config.yaml
d_mlp: 256
vocab_size: 8192
init: "uniform"
init_std_qkv: 0.0637
init_std_o: 0.0
lr: 0.0113
beta1: 0.95
steps: 7319
MLP neurons of a small language model. Each row is named by its layer, matrix (gate and up: input weights) and neuron, and shows model dimensions 0-191. Each number is 500 + 25 x the weight over its row's rms, rounded and kept within 0 to 999. Numbers have three digits each. A neuron's up and down rows have the sign that makes its largest values positive.
After each neuron's rows, "fires in" lists the words (lower case) most often at its 100 highest values on Wikipedia text that the model never trained on. A number after a token or word is its count.

L4.gate203:498512464478459477492501494486500485525489494469524535462549517536515500501519479479506523502534559486578489482517491465482508483521525483528486502495507470519542491488448479522532507440535489491480508495498508513502475518502523492519526507491460523450533516524492473512474535518457496516497533511486490531509492483515492475511526564464466511453493486474531514497454477531517523536494479527546502496478513530521537473490495541468493457505461462502525515488514519504487534494531518504547504484495485514465502501518528519504521489535521473570519461499471498511515510501459503528
L4.up203:508460506498525513514494522467500482458478436497507529517501478475545515445495501441492478512478480507493473512543464546528447495488496554449489525474460496515509501523534506541477499509488519512502434503497523527488524518486487496503485472483518520482511490509470502500485536481500536505519461546469481470479519460490513483520487513539480523510511512491518482519509522483468467507450494508475507531531522472502515513514484496519485501482524495518475475472491508523508508550497517492515520508493526487494503489457498464560498506467465516443530554493492466446495525549469508470
fires in: "life" 36, "one" 12, "child" 5, "son" 5

L8.gate229:561469455496485550467534509513497539481488483502507490510489475506486499541489492496473486504496486525498533534499512518491498479498481541520455456454500489523478542497489501536488454510518481483480527466497475544501530483512513521495520535542528518533468449505515474538515515501481492511496488519474554479503456510519478475531464490501468540534492523518494532530502465519503559513482493521487453492497498480494482478517508480527504436531479471496511474439508519516480513486529455493511502516519523520510463479499440494523481546491503485476525536498506483507466516468510452498
L8.up229:483485470481497436459504507488542488513496472521507484477557492519494485495520488530489494536537507496520504490519486506481479556502512547509484475488455492451499487468450499523500503457445500495499549539520506492493474477530492476574482499478462513505548452522536538514535533506515478501483483526482514514506531512527457507532497492530495546482493486509502458515495510490509462505510504491494524505483505498539551487525494454515516486508489466459464489473495506489513482470505457488496506505521494525507466483500490457483517486480511532493485500540460537563554513488510521512
fires in: "to" 28, "made" 13, "played" 9, "from" 6, "took" 5

L3.gate62:487481484496523490474469488490548527481465508450506496499544503498566498508494525545510470492459482489468468470484510524444522495449505496454503517568489522476485511508521501514489498491515469521512493473497502505515497521515521537511486526534480480490442488489526518493494491509493484457478510534517490490522428507481503505500500489443520432535484515476488530509557542516515532497490498497544487508531468526505450485508545492482508528460515506516518465497484488518524513499506524472481497498484459450492485505524510459481537504496514473455515498497463481533463505485497511533
L3.up62:466513506445504483490460465492540537499495516476506507499505511478557549483527515555494446490450478466479492497505546500517533535457483502451495503507479515461500509495501526506514501519518455518472502478469480480514529511490543527521483507536524477503452517486475531489487492493530457492498497523511479478531447517485498529498512507501522451513514503477495534498539557491521503499486498469551546507501474484477482499548534475490506549474522520507488459507479482482522486524507535483522507481512441484507474500510495499479525501530504488437534503506454524521478491505475523511
fires in: "angeles" 14, "there" 12, "chicago" 11, "york" 7, "madrid" 7, "washington" 6

L4.gate130:451510499515487516458527474493488496473509500477498491513492495536520505483467506538517553526499486456453505524454514478470496503484565494516533500489484481474550471500495501547529457500536479461479528441501478507458523505487474486464506502522507532508522526471475497493494463503459517500485478511514516470483479505529559497500534470504488506490493498517518497502479523485490507510444512502478500458455510536524508491525492515483496494522484435506482538551513488498471436477537501506512465520456532489474498480541505510535517485539515498469483523511489453492501459515529528505
L4.up130:438501489491506506525520497488495539538501441504446502513521512513490518471518507501523486500508476451477493536480480490540509477494516504514495511524494520488509567494555497500514492518518478480508506525482485497459502504464512459497502520464524498476455527499548505510448524504428490460522458505502512526480508468493484454522500508497435484529493524529482475511467490466499487489478506491509521547480504472518511488499483503493495482452499533506507482509518469487520504463500486538520503497483528466503471485526538491508497440495479552462454463502500513489508523502573469472
fires in: "there" 49, "town" 5, "split" 4

L3.gate212:502492531500470481493514518495527520488515473496520472486480488511501492501459497525552472515521507511532534502476494458505485509490508498520459536506492500458504454448517511474503405524554509486513525482541500492500477501466469506464512484449565497484478488528512501477492462479544508508499478512454506520484469472511506532483502475508485526534487531470472516483529473551472547485519489525512520481463488467486548526480493524443520485516525493486495536492528511496535499507487480469493511467488549493491527494523496500508472494525462513497485534490463467497472459498477461470
L3.up212:479491497530439489517555507532528531534509473467510500461496500539514504527514548483503502499495528519528497518558485469524471481504464463481499505504478482469549452501475486496529491520505464496484514499489512464490501516487497495479515508487505489483509458498500484516525505495542474455520465560507484527484472488475532496474495513546523562486529444498503536521503483577528486519520500490510553491502513457507510550499453515501501526540515509544514500524475498537525503497503481518505475507539488527509470470523490513505460464491463493528498491477483500455488494527470517509
fires in: "2" 34, "7" 8, "8" 8, "6" 7, "4" 6, "3" 6

L3.gate185:496500489493484511528459529502539531547495532490459492455495508523479492492455536512497496469477439489467494490502511448465538528489508521550484470493517500534530504512483510535453496526509548533494526510490477545513487501498463507490559517504529526506530490508502538497497540490512565500500524516509564505484528495494513482484520506511465522526499525492517500512520510508514548499492456523483474509502516517484499529455544507482511443498473489506509511478505558471488542473460511489496497490501519482456536483477467519478537461537496507504455502499473522474491492524526465491
L3.up185:519503519482464486502511547527555522531443530552467488529498525473443514508494526521477514494494468506481473479497513499465515512503506494491466489479562525477517519485493496492464517509494548533520501521480502468535506505476468509504498551504528550468515487492494570513517484468503490490517524505525527491518523516479475518512520457516497475510533501470509547523509534448499559503489480535520481512497518504508499487485536500489509459484486521492500501457515559457498487506477472471493535535501484453477520487468489465514495467525487515505476503498470474495524533533511442511
fires in: "made" 14, "goal" 12, "preceded" 12, "succeeded" 11, "hold" 7, "loan" 6

L3.gate44:483538484513499511531462504462451534486525481505513474494496498524460513495553459470500508530500496511532529488564503505487515476502519543500459508536459504484485511486485480517520526431532466508511476486515518526518538518480478508493557504511490457502506468526532477482479484483485501487489513536536498477540522533520539505473473502494509540487470487519471495528469557446518482519530528491462498495561484493505511511494495506487485542467489519521471484534487509476489490486531454524554484497477558508495526497531497473536500507511500494465526502497494480549456498504490498487
L3.up44:455518551523504482538518517506501535510534525542543493492479532506451529476491461511525469488494500512479492461528478525441507487516508529513535467532516529489518462508514508504492499480481484517519464515509504508503548517469480520494518504523477468507501507512474504517490478513479498456518510545528504464484465496484523525490503508514513486519458520512517494519505521470516479507498482516498502482575483516513497542470475578495531483493500463536488450527476524457495544472538475507565483473505537557513475500537491456487473494521512519500515487498487464519488471469489484519
fires in: "year" 24, "history" 21, "century" 8, "following" 6, "style" 4

L3.gate57:482488502489520453470538506496488504491521497501490510476513506464488505483503510512535515479507441499516529513468504474510490465512508511493476486504543501528488449510467491490535522501503507527474449419531534465474514485480480462506544453535494447493443515492495528508453488480480567497473494490473539483489504512497526479503498470482503504534455488517494527488503513485455502513491507538497523496472510493532518511481492518500465474497473527519481537499519510488491483498523483474489526468520494522482505479498495477515535508470433508524485510469417458501512492448537537497
L3.up57:472498463525509456451495503499525508462497518470493498473503520491504496472495532503551492543525476471484494452484549502498522491484482492513496477454529495460515516504462486488510516508524535554487506481470527496520503501511502495500487489525495507543509476502500518514446504535502522507500491477505555498473489533496549493493507512527485508547466467512523489511515502448475519425516519506514497549529485481536494519490506476485446490529493514494517534495556490501517510475515428466507497473490501528512507490492540466490527512500507520488466483511449458483485472468569492542
fires in: "is" 34, "served" 6, "a" 6, "an" 6, "was" 5

L8.gate239:541489518507505466489506510448517516517518536513495488513516493517494470494476488520528506498493487482478479463495515558484484508513542474531489536493467507507479495479462518540535498485494484543535489527498521500513543475518470548511521520500542557460479444466542518532496530489534528496457469504531519520502502496504480522522554496508483510485477507475488474501500511455462521504449495511475513531494502522455494515508490445495485535506477520539454515526489539506462479501517532503502524516455519491508463473477496496467539522537490512447512494518444479479495496549498481496
L8.up239:517478479509511494499527496445506526527443503476472469513515490516526507532477519487540490470482520548489486538500493467529493473506504519469515534476478478508528511508455508546489518498481490498485517516503511505512463533567498468515485503469549525505501547496546479509506537471516500521482485464440530506487506516499502514533542533527511542499482513465475479522491472471543522528505514548521460505447503478504523477499541501492465535517496506491457479480494468481478495503510539492495518479533500513494462510490499499469506560466478446515481466537471483506501527544493496474
fires in: "a" 51, "made" 14, "an" 11

L3.gate214:525483536458475486526537502557480524466504484482490461501457488500471494500512518452527474538483485565547508518523490499462521506450536521492446496456472470497502523519482514472473473495549497520531470485505516518503543493485538540526527492521505511507464516482532512515525504502489520484500501514495535487463493545496489520494497483499496509452496505448495491524475504482499462513504476529509519485501493464509481506485511508539525503509458475517443478489468468490442531456534473448457517470536483501487482477469486454506504504470499513472486503492502477496487471495467494470
L3.up214:521485499469496498496512532490448487504480508487465486520437503481477490486517497523525482546524481507493510490531492491475546517493536520527499463485517473508487490500546514452477504449498452489494497481535502490538501525490489512481538541500522498499479517522519509492508506502501482470475485516506481475474527527521509510462527484503507468488521524511502515511456519481461448483502506504472439486481537503535456498530496490473502471468492492476503456509499492492479508489502484453481524543515520468431457523472540471512512510482568533462516480505490491507553538548490512441
fires in: "had" 53, "with" 14, "following" 13, "having" 7, "before" 4